config = dict(
    n_layer=13,
    n_head=12,
    activation='geglu',
    norm='rmsnorm',
    norm_place='peri',
    parallel_block=False,
    extras=['capped logits'],
    init='normal',
    lr=0.0167,
    lr_head=0.0136,
    decay_fraction=0.883,
    decay_shape='linear',
    final_lr_fraction=0.1,
    dataset='wikipedia_en',
)
MLP neurons of a small language model. Each row is named by its layer, matrix (gate and up: input weights) and neuron, and shows model dimensions 256-511. Each number is 128 + 24 x the weight over its row's rms, rounded and kept within 0 to 255. Numbers have three digits each. A neuron's up and down rows have the sign that makes its largest values positive.
Before each neuron's rows is what it responds to, as a language model described it from the Wikipedia text at the highest values.

Responds to: The token "in", either the preposition ("in the area") or the first piece of a word like institutional, inaccurate, in-person, often after "and", "than" or a list.
L8.gate1460:146149141148133104139087126099157162143165186152134134133121172120156161152100107102114111094104094162108134128150103108139146096163174134115146136082120152131114115120113114158168155137128135136111154131094153100166130140097137170171077138125132147121116164151121140121163140135151086139113094114146111116101116169098119132140128120101146145139126104114163098147101153118101144109112138096159154138079130072138183117131114142085139137091151151127132160126109172118120135204120110105163141100096076123108116129133111131078127089091085125137149106107129115164113141117130129152122129144109126155124107126161108163108134092143098110099147103120115130119128124123139116130162140083139124136130159113146110116137188141097140140078136140168132139167118117135119105114131154
L8.up1460:145087154116176148110115126114101138158172104136111112101124122111151095094068161180146139167127131129112173090104165123133121148110123097145116150092089110125176167109172123087107127127115153122163129145157120152114136116126130118151164120088136133136108152127133109127126105132102127171123109195118124142122124139098122139124112118124121097126126111105110126105107153133104115097096092101137127160136090171109136125113136103148118147170153108130079101107134117164129153138145166124110101158123136134132137145107121157110165187147119138119099132139129127091109119138117115180093124169104120125130124113137150113130181050147116153168146130116159132125115121143157165102131148141099081067121128151166161124125148125158147096153120105128105118145121159161154113132138154

Responds to: The first word of an appositive, participial or adjective phrase added after a noun, often after a comma, that expects a following preposition: capable (of), many of (which), composed (of), based (in).
L8.gate835:135122173159142171088173102178150178091129114141182120126113105123100168111139140168122148159140127160100124142127124120140123110120139109138108122155120174126132147083125158104121156141181107092127136125122107132092139139098164120106136132115161146153130146113131085131132128150143136129175129119126129138145130119146130133109145128149121122123125106122133107108128124106127142136127187106100114110119129137126143132080128151085104070080090160152125147144160142101112126106128137127108099107141166042127139146048102093075045079184092128118125096096154071161148124082151172134121146109118136117134115133119182116118106111127102098076103155102174119115140117150132110109108103102144157145107188154137157129126112143125107099151143131152150114161121117061152144106148152
L8.up835:185114147112137094115133108161125142072184131131132198130119152120134170145128129151129111157112107171121180141119116099114137137138139067174166103130126132128181155146091115127128133104114123107154132128110127088078108145132128090138111108159134168175127137159140128118126119115112138150114107103126142136120162151104128098118108123170112087133169100103141121126110099131132137110115139139117143158128147129116117174141091124087159112123136109110128141123140130131128084139096158155084126128108133111152173161100131112116090154116096145130132112108152110163145142107131139071081123118104113083113141109100098096108113112146128098108118149134129089120121114163086117107111136126155132155099154118131098152090143108151097097145116123124075090167103128135154162126130096

Responds to: The closing " |" plus line break at the end of each row in Markdown-style tables (sports results, election tallies, filmographies, court cases) on Wikipedia pages.
L6.gate255:103134120120136096178155126088111130150154077109124122097111140110175143102159137139142100138151163141136169140150091125137171114173149116125108110156122147131116125155100117073102149144118141102147115130111130139160101108159119116133153124106123171112120117075093131113102140149136127145122164166106107131126129140152115160113139160122123144149095120109101113135129140161127131133080136089112118156120101149158130137121124116123117133108134140084155105141160140113108162133134171132109082145149134100140144119140127161169129143129141123158098136133152059134111118137075100129101094158161102108110112156179116109175129150138122086096127115146088089124107203103112134119141118114112143148145115148131122104129154142158137132110136138107093068081159128140148150118109128
L6.up255:097144123144148105141125102125124097134136110150145153080124116112147079134121103129148144127118139129128129109102138117126153086129122117164126109128117129153129118163152108102166132152117083103136118145126126120101193129110130133141117143120164154128140122128129140146116112144131081106100127160109135105186117119144102114140142132130153084155140102113124155136134096132148123146094097099133089122123126137160128162105128107132154141126079150120104112132139134056091106115164152111134167125133152133129106140089128085152136161136149086125100103126130100117114136123121110128158149116155102189137118141174132119159141117159096110151152146165159127146097162119150128121111100165143127130164081114133104162116127082132115160097113119113117173094162145154126133121129184

Responds to: Capital I starting a word or standing alone, as in I-10, the pronoun I, table letters or grades, and Iain, Ilford, Illness; sometimes US or CA.
L6.gate1494:133108125136114138124122109133133146167102099108141092124150113092132093098148112121147110092166103092150094095103179089125110143127076149163139123168109122129102127115184138153177139121074121072124101162133108095103136148110112083072093161131140144137079127089144118108099116106110140097108142105127073129136092133113099147136148145123147137155123123121093137130117135120170107117121162091088163143135122171164140106117130115084144113115106113129115104136123150158123078168129162101180122155112163124062131136145095099132102133116126143112152105142106124139098166127129157138117141112147114134139131116114117092118138131134172131123129128126163128131113124082156157131139121096129082142158085090132108139137146117144121117121130106140126145108230137117107107112110112
L6.up1494:080131091122126113113111112134129127137138115161134122157156108094169138159120151118119138127153177122148106106154147118108158132065170099107153136135123142166113134110112134109143105164151142131109151127113146117109131114086154138134147168129155084142122124114137141128126134159152112184107114118149120149124128102168123164140111097123124138153131114143106123138145125102107168099150141160145126145108112124088100141088104149105169111112167149097130137129140110122159113128114110129097156145139137117111116126126082118148139119158116143044092136110105103118111131151127133159138103179091069104103127096121101142118140145108140079135125109144153118148131141154131111145098163137123156173114078168096144117120142113099126106129143108111102159104101133152111152153125149

Responds to: The word right after a noun that starts a postmodifier or name, such as called or named before a title, relative that, or regnal numerals like II and IV.
L4.gate239:150164128124081113110143130122111133108133096162136142112160169108154118125153132140095106114114081124135124123072118124204104129123160098114187144165115147136105113127122135101151102144174109188173127126140125158129147140137137153136133166151167144108088144112145132145136099099162130162150100098134096169143138136144112130118118089132141160133110144107125103136115154156142119139074116126101118115124099104126147121120173135128121130113135174155092176135097131110164113136109133154106142125168153085111118139120121156093122112149108150131142139096134133153126158115143135133100126100123099106094115082136113159108109114135141140125157097131130168121142083156160136141157101086156114140119082154145094124116158111129125118119093103139105143138100089121089132091127122
L4.up239:147138114142157147109105145146110121130129120139099141121152114125136131081134108120129111140136135153097137137193139101126113090109164135101135092179140098083081146112112146097160114164143103092135158164140128129125190149136131129134129157155120134119147100128146107128120113129125133089085140104108116158124134108114115139168120137069099146096150130130139172109147089135155133193152167144125090122104105142143063096101142091115132141095151143098102166130125167135180105121121107087158103098190114141120127133133123111142111160109108162122083131125146152155137154117130124139111143139120108106138135059138122121146130145146138148129135126108152120078136141156118093148129123110107108134080143121137166115136121134107135144123135134142121195192127120106151107127145092

Responds to: Prepositions (mostly in, also on, by, for, opening parentheses) right after a completed clause, usually a past participle, introducing when, where or how: published in 1983, released on YouTube, married in.
L4.gate1082:139138135124138139126097109093159107102136108146092114074128148138124146146105087125133181144177130121117159089173123136173089111152089120107151143117094136127119112113160118155131152163107124135151170178118133113160119162166110162136122162153101135105085129104145102142148066117126114157088118128162142149122145134103169133133086152114118115154105104128161135168103107132136116152121143106144142110113138124109112133096173167137098107129192158094130091101123126143149096141174125133099137151127143143112126139110110123086100140126133154154160123129126063149138138124123142109104145132127142128144114168139182132145119108127106075129119161139175166146137112104127124087125107126131139131129153150144170093119146126167131127117086177116142172158139118132080134130127169
L4.up1082:157150140133131137095115126072165143130138087144119100117119144143145117135131147085163130108129126137140130126140139117114094119116126127097099149173129146077149122078148126113109149100116099114145099151150128108158132145164148128141122168100130102140095145152081144084164162132096127133129149143136124137127185143107143167111097177070067100171115121101136088084119160117102129147116144148162109132107161140143151126129097130132123077156140180097102119150111102110169111126158157129142114167148095149128127090109102149123101172145107144117156114139164096103132139107083190118121137163142121128149090110143148111136137171142152118125134140110142138124086177148122126145099106128111092166132099111134118118148166160112165152122091107148145148124121178138135139154149154

Responds to: A capital or lowercase F split off as the first piece of a word or name (F+raunhofer, F+ury, f+oxes), plus numbers in table cells and a few verbs (made, does).
L6.gate1126:147139142136167121136178112162137147103135097122111099135192126154102138115067124151119165083142138197157153143161118098095155125121141127162091108123114127155137122085128110085169168079141122125122079146129142134137126130140122102121105138129120124146135125168145080161133136137088129137103131123111125130118078129137117112105136151126141148111112153079099090111150143165133084110120135125133122147129131091153120090149134105110096105092103130142115132073094133130169167145132141146164119174143084105156106146162157118108120118081125109124148118113120137165112102147149151085092152153108132073062154122107116101102135137136154101145144140103143096145169146158101102145133113126110101137115130127161150123140095086125118130153120104126150127180123113106109103128143157
L6.up1126:132146163087135130149118149142131108109189193139093149195116097116138164117095144158153114150111134108132122131172118155151123121133169127100157129109140110170099114140143095143154124099141137123117133095112160117127120126130169090091103133129083126145090142097142123132099135085128162120124151104155141116177094131133147135144137150122090108139146140156071126118155137124145162124126124131175134115152143136098143149145120155094151125107130139113120099142143166166103151103137126108131123102134121116130125158163094110139096170105159141090188148139145136154133121147129139114082114109137089135116122112093105112155108136108143123112158078107121148132117128134095121130136142132115122112129131141188148108080180133152111133104073141130110121140077134129114070109126125

Responds to: Single-letter or short word-start pieces, especially F or f, beginning a word or abbreviation in lists and tables, e.g. F in Featherweight, Fillmore, f/3.5.
L8.gate523:106138120134143122137148145103151135090177173146092133148126112127146125126122113144145140150161119154136098085134130123131106136125142151083106137140122077118189129128126121125101106149097081141118121120140166086157142144178114170104099143092093091141104116141139089137112156140140120129130133106098109134117048130139133140138133099114093139090116103136145133104103092108153159104123129136069082121163138168104154127137130106133124134151087139132109131120176133125152138151094157127130105142163098156136144132084164160184126122126168132112149104165089120118155104148164082135166168086125124109123140097146111190109127135123119123154141085140147128100121146138101130130099153135166110117126146083116102132148093130125107120148131128164149153156142117174095103105172149
L8.up523:115143179067158136180151145151110145153148101132115111147154118137142074115166099092072141122123094102113120159158142069126104149152164079093157140130069143123119094145099126130122095108140158130097125136160153119124139138153115122104133126079106119106117144127082173142102120148132135118142122127139096118123093090123120145156107127120152112158090163143152118151107149125118118083142093134122142194135138135155097119099091154113133083101140127161116163127107104135134182138072137134085087082131127048098125110107119131132123093118114143179103103143124172169144135111140135108143113120120112140176099146108159081151119138112121106095117109147146137172144104143153168108149153129103139114136156133189135132113095121111162140144124111128137106155111142144125151125137105

Responds to: Mostly the word "in" as a preposition or word start (in the army, in 1955, in the world, in-experienced), plus scattered table cells and numbers.
L6.gate64:153121092177179096105118088120148114136137118154110144097145152108122144175131135143159109109130110102118061145168091150173138123137111106164127102058118138122145112112144119119069126107106118179107094120081143131105146131113132131084129134132151122098127134098141125104135127082145109151119115096121092129138124134088112105198113146094133138147123123151142118134101169107117106160103126149164160157127129125144125096073164118130120146156164137120126124114135118099127115135124114146129148115105134112128143086102131119094165156109078134182134142130111108120087118095163096127120130152126125167144121109159135103139162118152089169117098090132164166121164105115122108140100113137145105151117118137106138119111168121180150094112099099116158095089103139121168140106093079
L6.up64:138115109133088121125104119132130123111160134138138099103139121144111148127112141133098174155092105095106189121116120096123115130117108148165161135093161162115095103120112121110124145119103135126182088089157119086149174131143157176105123130149142139121161094094162131115110106144071087123140177131118133139093148132098111138105128122100137130145156164166130119124148136156119116055078130063156104177137138123127153141159165087145140141158106158076147106141176099137114159158100115131128137144082138148118087103162084138193086166105124116131163107086143114136171145104135132145100128142132112153095106141083099128117156149108133108122167168122137120093128089139071139138101167110112101121134165154107107133141157120145148105135171081098124135149137112143148125130135096

Responds to: Single-letter first pieces of words, mostly F or f, such as F-erencváros, f-ierce, FDA and F.C., sometimes C or b, in lists, tables and prose.
L4.gate1316:117149142138130155118169146107131140146123111125139119152148151113119129133147153138147142162118132134118131111165154127115116187095162115139131134095144146174171100156122088152150121121139109131143119144140200069170142141070117127112144128148143158119109144132162151125168117151106148133113105107125178125113083102130137149167125145101139115101170132154137114130084112149140091192093165154091101128139133146102124121114123116100071130142112156083122097145102176129102112104148113118139121094151150120116126165106104127123129106165145150126198140111136177101098153163118171118109114129067115109146144145110109086128142116164165139126089133089125200135121136159088121150165159139169145111085124138132127118158099145174098117137119121135127147152130153103101069124161098
L4.up1316:124106134116100112117155131130150132165139112126113145110129108150114136144126138113110109132115148128127125100179119099158107150094171135155154134105192122148096094154132182122159085138134129093109092148090150144153145131117129162101129111128123151132096129122114120159105133165075097117129120151133090166121089149134116112171108114120135126096102101179101106119102105118132107150142114135089114135122143118144109118103108135148093133136130122119095166124100188089130120090145123135135135154100145150142098122080100160099111097141118126121142120174111141153146108111108164137071111121104057163140144141124134102095122185132131099145132097144146135133131141148119116099139154129141135126114105128112118139125149104157143136096100107097124132132153130130134101114124141